Weights of a small transformer language model: vocabulary 4096.
MLP neurons of a small language model. Each row is named by its layer, matrix (gate and up: input weights) and neuron, and shows model dimensions 0-95. Each number is 500 + 40 x the weight over its row's rms, rounded and kept within 0 to 999. Numbers have three digits each. A neuron's up and down rows have the sign that makes its largest values positive.
A block is one neuron, or neurons of one layer that tend to fire together. After each block is what it responds to, as a language model described it from the Wikipedia text at the highest values.

L14.gate35:481518506522481533486524480521470489508499451472453497436513431468509492482535446585531564517461490466507486469473528541513511566545495496534543448443515455488524525493426456472447468502567506510477508482502503487567508506463502481483464503566444530439503494444518511454509472487493460483
L14.up35:523475487490485489500511509481500488477487515519462507536491500477500517475531475519524534501512574491499452500480508397517434488513497477508495608537481577572406440502606479471467531501501467529540500491487514480512500493571543538502556511535543514401589473401404510523513486501457493515
L14.gate205:478450527553513505440506515478596473499549441495548476425462506525502514505527451525534452525453486475501549428535526431498536537489524512492487512501480469505501545448472445554488416528468466527486504540463564501478552566439568553513466485524528420554503448508508486433601528492450452562
L14.up205:503636525485497523435510526487509557479469538467458523570496461452488549480507479566529467537466579538461565473492481514475525481488569527505521512472533498536514508479534533541570444549504507478525464522478532507573466468485480501496468520455518492509463509492581502452517488484511431511
L14.gate210:491505560511447523512500472527442547482484490450499436524484553516498478478559520522499532473497480473376456479464428480493521569517452467492569539490508487519555561448470508513525487505528504452536509430529478493489556540509518483568492536494550498418552520488499517427492515543510591496
L14.up210:542514477534461460436567547521486461487473490461467524532474555494450440507494426481552562516490477409522495508454529553445463527523523519530519532491568479558518539460592397506518498490500506458493576535526441449532525586586522515474521487521464462441481482471551415457502467582454565509
L14.gate285:493524567576506550465480490501427493483450408457539527474437487475441579498472518535500520509481444507518519494483440535468452514568533493554491498509447464458527524473443490372489483480466524517534558548496517479533563510540535585532460492504512507536471512522584495506470574519504533515
L14.up285:472541533542549495490460492532549440546529509471438477460456491490515483403452452491535489556495468507491518494471498469540515525511524480516507429455512523551528448482507524452420513478532450543450560521461566520483534484587478484513484544509525523502500454598465484509508465447565509522
Description: Word-initial fragments, esp. "ex". Opening fragments of words split into pieces, mostly ex/Ex (exhibitions, Executive, Experimental), also im, pl, H, and mid-word pieces (Cor-por-ate, air-port).

L5.gate9:476468507523489566451502434582588485536518538458519516503525457495550499520526461566485582573532543505453495504475562505465534489531602510529487478557533476548500460475445481559457497498546402528552516519458453495562500431476503547429538521464518573541489491456522462445564540408563500485
L5.up9:492476455397502511522489518537527596491431489550471480529489530538516501505459547515438485570514441487454470494434605468500535528530581476500471491530531402480462455476448448511474536459512478506535526514498411511487461421558463522530506503495502539474488541505524489478526496520495527567
L5.gate33:488502610548548553467508503536515519482480522518457490437441445432545407518516473533423483498485509435547515455465471473581546522500501484516459555559508570501495581514510453389473461479482466485506593483437406432509547519529503539484546474453508502502523455528475509513535498487509470535
L5.up33:488526555516454534470519521471505478532413542483508541579451504471540486448567485486463519522529522404553519493475494468469447479460561567502409560497519552450522579504517484403560521566474450436529468452521497494440539509482493497459501497514535502466490553500411454499480470494532482542
L5.gate99:532459511518508533440451516468556477539464491555543537427501537511567547462543500490530468495531494474604513522445508483569548494512522488527511467497544520456540465509527457562463524536589469534632555524522409488468531498522475472538459532434447519441513453495528473454476487572553500494
L5.up99:541473569557509570526479527535429562474463528483513504457472482416523521507536528541495493484497500468496486499486483518538477532550463441524523479501539484559522433488533521583512571485491431581528483507487480495482515504483585569589459577483556512495508449558547509454488503522526534447
L5.gate115:509495439592568607432586512496570453507502571487557506488578481506458424492534477435436552506515540453464524507531536576495493509504477531395454508474527519514457472531542479486519482462411487502494499524453444457490496507553544576459482487480462518500529451439511477537525451470476491583
L5.up115:477486561538449514471481543471534559480447559526465508542521484466521513476532607483388528487560495442463524487480504455469489602593538549514405562506527508530500515486553501465540505509538495459470421467428506502555463513558501466546491440451468487474459516462482511545531500564491509528
L5.gate148:494472479506501560499579500472495546577526545522468484520483453496532526511484446459474548433522577484522572543485540439445614571471500393495538446549524550445533502534543461494518478484455453538495489505471423518468529495484482441461455537523523501481425546522587470519481455428528504448
L5.up148:584525470437528508516551438560482551533492519540463459559499463490476545509464546437494522419498552508523515539471554486487539506510490449395461469537535555437499513496556497506578507447510520545507504461499517506444496486447438420534523507468500475428489511488489469499478479436517488420
L5.gate185:429473451522473465525501520614486508538488483540504422537554522478514542442388485578463542549531524516461420581526485480472496477569502448484492498486498420575469484462520483588487468452547572578508450397462463465453487399538525481568552526573556512488549471480482506508525503561490468492
L5.up185:510519505536510482436480540511572533525483473554498518465481502503496555521398500525516522489469473480462476550495544505520578467546489479485519470473460478477500497499522479447564529445492486442551459499521487522477457474556555451452526510488558534438551566516479423421551475496545549500
L5.gate204:443593486488419460542508561497516517566491486568542526532515528537473514496491423518501492555449543523544481460497436454485532505480502527531560497525477494528499437528414460484479492523526509507414534464447415460519462519492489465516492509476483520465544505493407468480515503400530503538
L5.up204:536516542478528471428508418461480481544437486516520593456399526463457553521402509485409478484529571467491458520464446500478466474489548466530532497517500514481491476455421535506555463445461510534516499474440486526486573496475524428586542535501448522507400483478497470539460488537593520551
L5.gate206:534473568506506444498519507524501536515511470547528501506563466501518429471434516548509529426550534492438527502470453507506434494516489514514464566462522459538385484490525479510498475478435541495508470509463575483457368520516483530480519441492485475451490553523532476459468467524543481502
L5.up206:537543460536434433425517507502475518495402497556498495529503526472527445472431442525591478513417383600547438496483534457497523562468523482514497518527522463499591426511454560517500486516519539464529460558517481442523499528537446491525510530538461528494506530480468540478584568489447521556
L5.gate207:426507535475505493509538490441501508423562515477492546525535558502520509451495395453489544501518509482486488498495523480478406498478487504522492496602583490531484602552531536521443435416502502480476469464449471414461507531470423477481489541453482509474568542519511470466469491534502583545
L5.up207:517539528490486526480505513457462557473438486496499493522579473545443546507473496471514534547540510504531507493471507391485452496522574478565478495549457490550446547443487528545511519470465533453506575498539504511453573570387492482491459497476462493506545442496517472584558532435531502546
L5.gate244:459512443550440537510520539461472523491459522484441515487499492447505507480531513403505535519542449479473458485542524535501463525510454530448476488529426531556543499489469499589377484549537517494481464501541542429489462494504467513487520474507585526452480440427462499507496462408517532561
L5.up244:395433502495501540523470488537535535542461524536493573476504534502494476540521485527405545431476522459537535518439471439528598532502513467466498530515501511463453542570476441496484472547579499513538490526462448457515505564475483491538628473420458496484453474471458508547472422478476478521
L5.gate287:571475516490442446516455546556554521545534502545468446485436481504530489511491474492446481547474483497509470554484474544540511472466545469481486492567496453508528539560555520512509496512516444493543459516432494506553531514500588566527542548497507487511481513512523527471476544518505525499
L5.up287:544485493469459491522423533566523467534503496511456496492389501518537462447477441452450569485454467477479434550496541519539524485455519402481438438472526480454539477526526475525487485536517508486547512491389481512523544480492554538489534580473438469496495507507547447537488557531483513483
L5.gate297:458592432439503470481452512476538577481459493448477503532483512524497456533450514458436480501513552491483491494444427519454533515586527569468490517464523499504556471479580434449523477485494391520517498506513501569519536459469504493509567531476513513427507448548543455496529407526526514477
L5.up297:489476517462465447488457536455493580544515498515566493562512478517445459479540508399474518450527552465511632469449513484482577541501522542582460501514547444507520603539451546533500519508490455523522520431514504531527493433469507423537542489462483463530520537519537546527564467523537485492
L5.gate299:447527488485483489482483535507532533476428543513503543448501403558445508476499533494438526492436444477457528544521485474465460397539470543522453527463541555533450432448469498478445494527494472529505411486492506494526481525477544537512544531501514515525501469489512483502549428460526537532
L5.up299:501422473472573468450543476589474485528482548494540550517500490463475451459488456510410508533457496486488504546498538488446521527482489520573461497493541546547505448507506544450454457450416463552557479560542433511437472458455454555543502538456532518519477533491520487490480504464506495461
L5.gate327:494493496558453484478416432484521529569462498581495494506569528510517450482498440511441495503564431563463542472474458540610569513495530420524466559496512544548492578536538477556458525497566585526514513469501440546540503526633461538541499517509549543438523490527547510518493414542559562473
L5.up327:537497464481477478438568481561544500599476514541459539488458523529550455547433481433416496478507463506499493478473439508439518552528480461528453462492537434469457512515518433536548481452529604456527463510458524490496515498567498564586465509478528525445500440524518472494527485563527494476
L5.gate415:504541536477574500506557520529553551446503515604476556478558467494557474467494505515517528515511562524508485453482505457524538498535498487479529522556482458553560596534438491534514525541489503522560479552534525517565509469539447449526575470446459484470493506456547481507503507464539564449
L5.up415:470507490497516493428428478457454456451462563532448512461475541586528460523422416491506546515489526491486568481489516545454478513484577483549434566534533505454538515509481569573563525425437494523530433569499457494517519473472481437513504525524517489511510482484453433500554558487525524497
L5.gate456:479449516420491497477456524544552508517437482557508586495535472554454491489487518497476545524555496505517504475457505532480512523480442454519416471547491537487456539464488484537527461481481514574570502542497497480549481524516481511503438503456448576471507482483446455528545568505538503481
L5.up456:522510504540582491447526477474482574492462451488521565498528487495554491510559531462460537540536481502500493508573501541364532438519488477487463489432517537520462514571487451598515448481425497505505449518493543522484516508500536493498518553449422497452517509438514430456520465546524516554
Description: Word-initial prefix fragments. Opening fragment of a word split into pieces, mostly comp- as in companies, complexity, completion, plus sc-, sub-, att-.

L5.gate18:544531556487457511505512525538495523569499515456430573486569569472505513520475503501516433509486528492379510534486487485505517448479440519589519454503542483466578486468517433498452528477584528530431494528475471479492524460451523482470525486465545416559461432530536424456596456555466448483
L5.up18:431506532547514408542488505512505477529527453607491531486469512472479565609486472412490497451452484462509553478509487473489491520464475484516472559458588485505519547529608486491467491500499541479496557572478504473505421521560482497589541516536431511524528477518489513535489502583484451440
L5.gate38:539532549496439499517487477489508486454559455472460382534470509524511534512526511519483494488492579418420546560491537495545520497525394483423534476469552466501521541530513502543534436470493583491529494584446418485494594494615558591453495565523558502500494521541523474508490513509544560535
L5.up38:551478602493477471519478469518486522531502499519483431480491478517467533510527460531479535475475512418414521583462552512488537457489469544492535520408525440480494537481514527504544419486504559502556489604493497467440601499585564579486541559519516454467463463540521444508506476524500496559
L5.gate66:566526437438516476521454515464439527455468472526488562524546509521487459591488493481527448509519436500502473530514551480443530463464495535570546503475539504553525483516530469524540604460615468470514471460524472460507541465577462499465450539498432594527563495427466491495449525563452561493
L5.up66:504421513478447528459527435544444531571488379510500511499582440480499484480532495505500511529542454459497519556473537457496550496547466492535554474495566548534490482500468572471413511503537542486518507494518424494490540533556492551565506503522562446501458445548437482544485477437528479480
L5.gate105:513545485471455471513498507487605495580483483502510509512536581527493449494453528517419532495436489475465472553535409474483461503472514496407542602512515547499557499434504469455496481486544436488455469542488553510528552546581452493489511515412465533464556460497512512479592517542540480504
L5.up105:439467509480479546491492511450515493478502508526523480502503510509542445499508431457406510468391444483471450492509463479565506533565509534480470548504495529499483543469499512549406487421475509505520459575442444520509504524482483510454482558512523545489535453541524523467524530474475515473
L5.gate106:484462486457549539621531508479552476560554470540526583498525520538580550488479437442522594509488515420553549528559522491477488493559559455509511560529536499533434507486568458529455568527518553519499501550496488469443485489468523521486557478453538546446503469509475515479514547445488568515
L5.up106:466507516483490550512466555455451519554520432562451578500539536474521551490561428508527527581508489432476504578555515511445534502583507518548513530490554519495485470454556505505510575514535519523434482517441444475472387521455540553562506462397499521478509485479483461453551526499485572422
L5.gate232:476495401557478473519523521463484481522550594517538511452508527534545497446473522500477504547495529475491551489530550420582507467464447490463457555487508459573511514469478488566425471460458431415483459555512462527447527493535509560435504493453505489537506522562456428436519529494494531492
L5.up232:547491413529475518493448525500510446480468552492542560473485485502557603511505485570494487525509485489487517597553533577419587529522525428463490528531534564441482493516579516508492498528546468458510480488434504567436511480449541511489572475504550524497471498527456491548493423582490543595
L5.gate241:493461487464518449502482488581555541527455444469546448493519602586507512519456438505503427527467541504449526559520528514530517471431511409529525511503570509465479492572480535484479498513588504495616481509496481509564486507531485428483524545510469483491485516488475451569507409518502559439
L5.up241:492526488452464515556453514560494542505549511499491475483573491527485426525504516533508566491514512520387497510525445495542497424492484497537464517482421508489494428501454430519493487554488508488543552568517442446478475542540406524457440545558464495460424455435505419496513552480488536554
L5.gate256:493444546596474474489440478496420531538470461531555477514520519471437520476489493486451431458488453483451549526455528519470466500509496477534545479437427548488484482500446471514472548571567548565572534450499531505532546479431465470497508530431487516443523470424511510517527503463532516521
L5.up256:499505507522423476567435446552532488518505464472539507457422509532506423373576453473486493480482506524481483457445532491563459439495514489560473412396509470475487513479473515505475526541579513497536481480576548571515519500454548520463521475523464459553450479523481405448494502566511539521
L5.gate325:468419470545488457464481487486562490524466482517538543465508496492457388555470435553523544376504488454493508524498511520511501482474506532466540464495506470525517478542554500512403403483529502391533467519464507463455435503455510537515455513536444494541521561497496556560470531477547498573
L5.up325:471484493409495515463510545555516525516436518469499517472487471418502439517427495550480532463436460466499499535549551534541470539498535522491601491493515514530539522529540505496521468473481473463498444538483503475493445458478471478559475571446530515614512482487517532497477517495500498527
L5.gate326:482488474491483588543550517468445523493505557581472504527460474503422549456458479497559520544491562449484530487446515528527523400513621499552540544518546498442484521532524486525485490474515544574499410496475500460460455535431509465429491507461492580524473511529499460493476509462513520438
L5.up326:511541492537496550564480555479465505486507518573420517538469471556492454489444484491524509492507520445515563512503529586488512492448545490556487506500490456438515483486552472470484448522513491503421522479492522540495628533524522528502514499510508516477542550534507451501423414490445503485
L5.gate371:461458543496484418471539474520502482562450500495413453551503547540475431453507479509471533527505497567437511510585455555481455478462481459454514459528505472519548544583559466459513449483564496470488508543545501504468563511508421498573501497391514432507600524483491465548517480466474503482
L5.up371:519469476484473457506470459532539504514499545520444515449430494509490495543508444482519519518549490438412531524527467511376474484461542440526524547477505506512528553563512454551528524527529487510511448552452473457415425504471513474543401547446456557447536435464471448494531494528505547491
L5.gate435:568534572479464544479522484453486497495489493528444478544542478480474508539472514463532416491508620476487539566501553508457540501487464475545481520489524549505480536481523451446447447500547514545498495486536497446493509504570524520526500509560470456464471515555496501462484492433509476420
L5.up435:526476544529504543455505449569471445506501442504453488517541493521521507603445493562562497515494490486520536463524506507530490482560557501536569587492575485554497476549542457549526490540514523510478476514527447526489500551503531517449510538496551487526535447592465531566527533572418472445
L5.gate464:527539453433468467501513569499507470551515503513473478515518518506464512506531538464464448498489564486517465559490515506499509463493503461555490538468503457524533546523560499385513517464487549436563452468556476505546542480477421488477508564421481489525551525475537435471568444491438517539
L5.up464:508520549508500521530525497527495497502515442538435507459551539586444500530541522536529467483500495530523510428461540499509464498408511471462579561491491536555489542483487568441535496528419585437547488550478524476518498540505511489438500525543466474495511452508575516552446553507480494514
L5.gate475:524479528535581495527534522552515512500406511460444502455456531537489481507506548486478582481505469471501467525477531457502468553433519494552555467444445551452557423546587402541506477479484554557487493553444549513480538579523453515542478552489504410472493467488530475501597538482495462451
L5.up475:500451571588503494493527520552492486481520426501478513452481520558502527475524543455494506486438443483432504485548532494478440478418503566437535507542395506487478584485510475466460480462468546547487439523478517549463499546557513420473543547498557470497521475493569535493409554523542538593
L5.gate493:453523515538554539551444505465442444497509495536545491476563541566471525554516473503507514533485485577457551538511494544519514470488407487583479497480503537539457542594480416574490535512506468439477533527497541513474506467440534485544525520528553514517491580536467458495531488515533547477
L5.up493:477529570482525477519505497469519502540483448440564471410613508522498445536523426543495494494418502489443549516430548559498493469439515505557517478488554501502477558495479477489457520513446468482450545452499502476479504447547580561488527457550518465519520537503511501493513462506552532470
L5.gate508:498504509545439496495531536485516455482510534544456507476452475486481525524511361510507530502509510489587473493468565475476525546568433509493516560564527502534460502461504443522513461503536559440477497539502477479453541488493525552544490479452517521469462450443536530454495495455530497404
L5.up508:593564487498498452469557495522480552563573507519462542537492539469437527499469400454477443476451525495557494565514546559534447472578478578586502544492544522500482557473554512493468507435578559488443520454439466513484555536456526459470549516453550476458490487460559499474493500501481536480
Description: Sentence-final punctuation. Tokens that close a sentence or paragraph, especially a closing parenthesis plus period ")." and word endings with periods ("ed.", "ies."), before a break or new sentence.

L2.gate228:478441534527515556567500564522462472577565442445472470515498501518447499456506526519506519543554592535473531558486417502518448503501474573422507567594496434496498549501509498539487545493511468556524477456535496564455467466557557497479527517437546529490482488452554473559470445486500518491
L2.up228:463507568518524517590512500508536382600485499466485526458513447582494547505501549544472531547521566452448545597526434471555481553520522560510505472528534474494500558524545500448445518600462514534561538404508493485500509507494485537458503488506545494471473478501511565511452474455549484528
Description: Sentence-ending tokens. Final token of a sentence, usually the period or a word fused with it, strongest on years. after spans like for seven years., also ?, age, mother.

L2.gate193:547535458531440529488519391505400548532457521513514473567512494496555438460480523453498493562457466456508439546446574456521468495426520504533516511599507538510496537530565553555550508510501490461481477561500471524560470539518577505484482509468481562545496512479499521417485539566490544514
L2.up193:511539509473515545502502460553419500470452506536491556547535492492494464533473458482529486549478535447464397469504575510542456501461471523493548521465426441544492502543510535470459510462569489480438481531479424539569492490434529519510472568466491521483526495560518558476496531532531482611
Description: Word-piece "comp" fragments. Fires on the first piece " comp" of longer words (completing, composition, complied, compartments) and more weakly on other inner pieces like ose, ence, ic.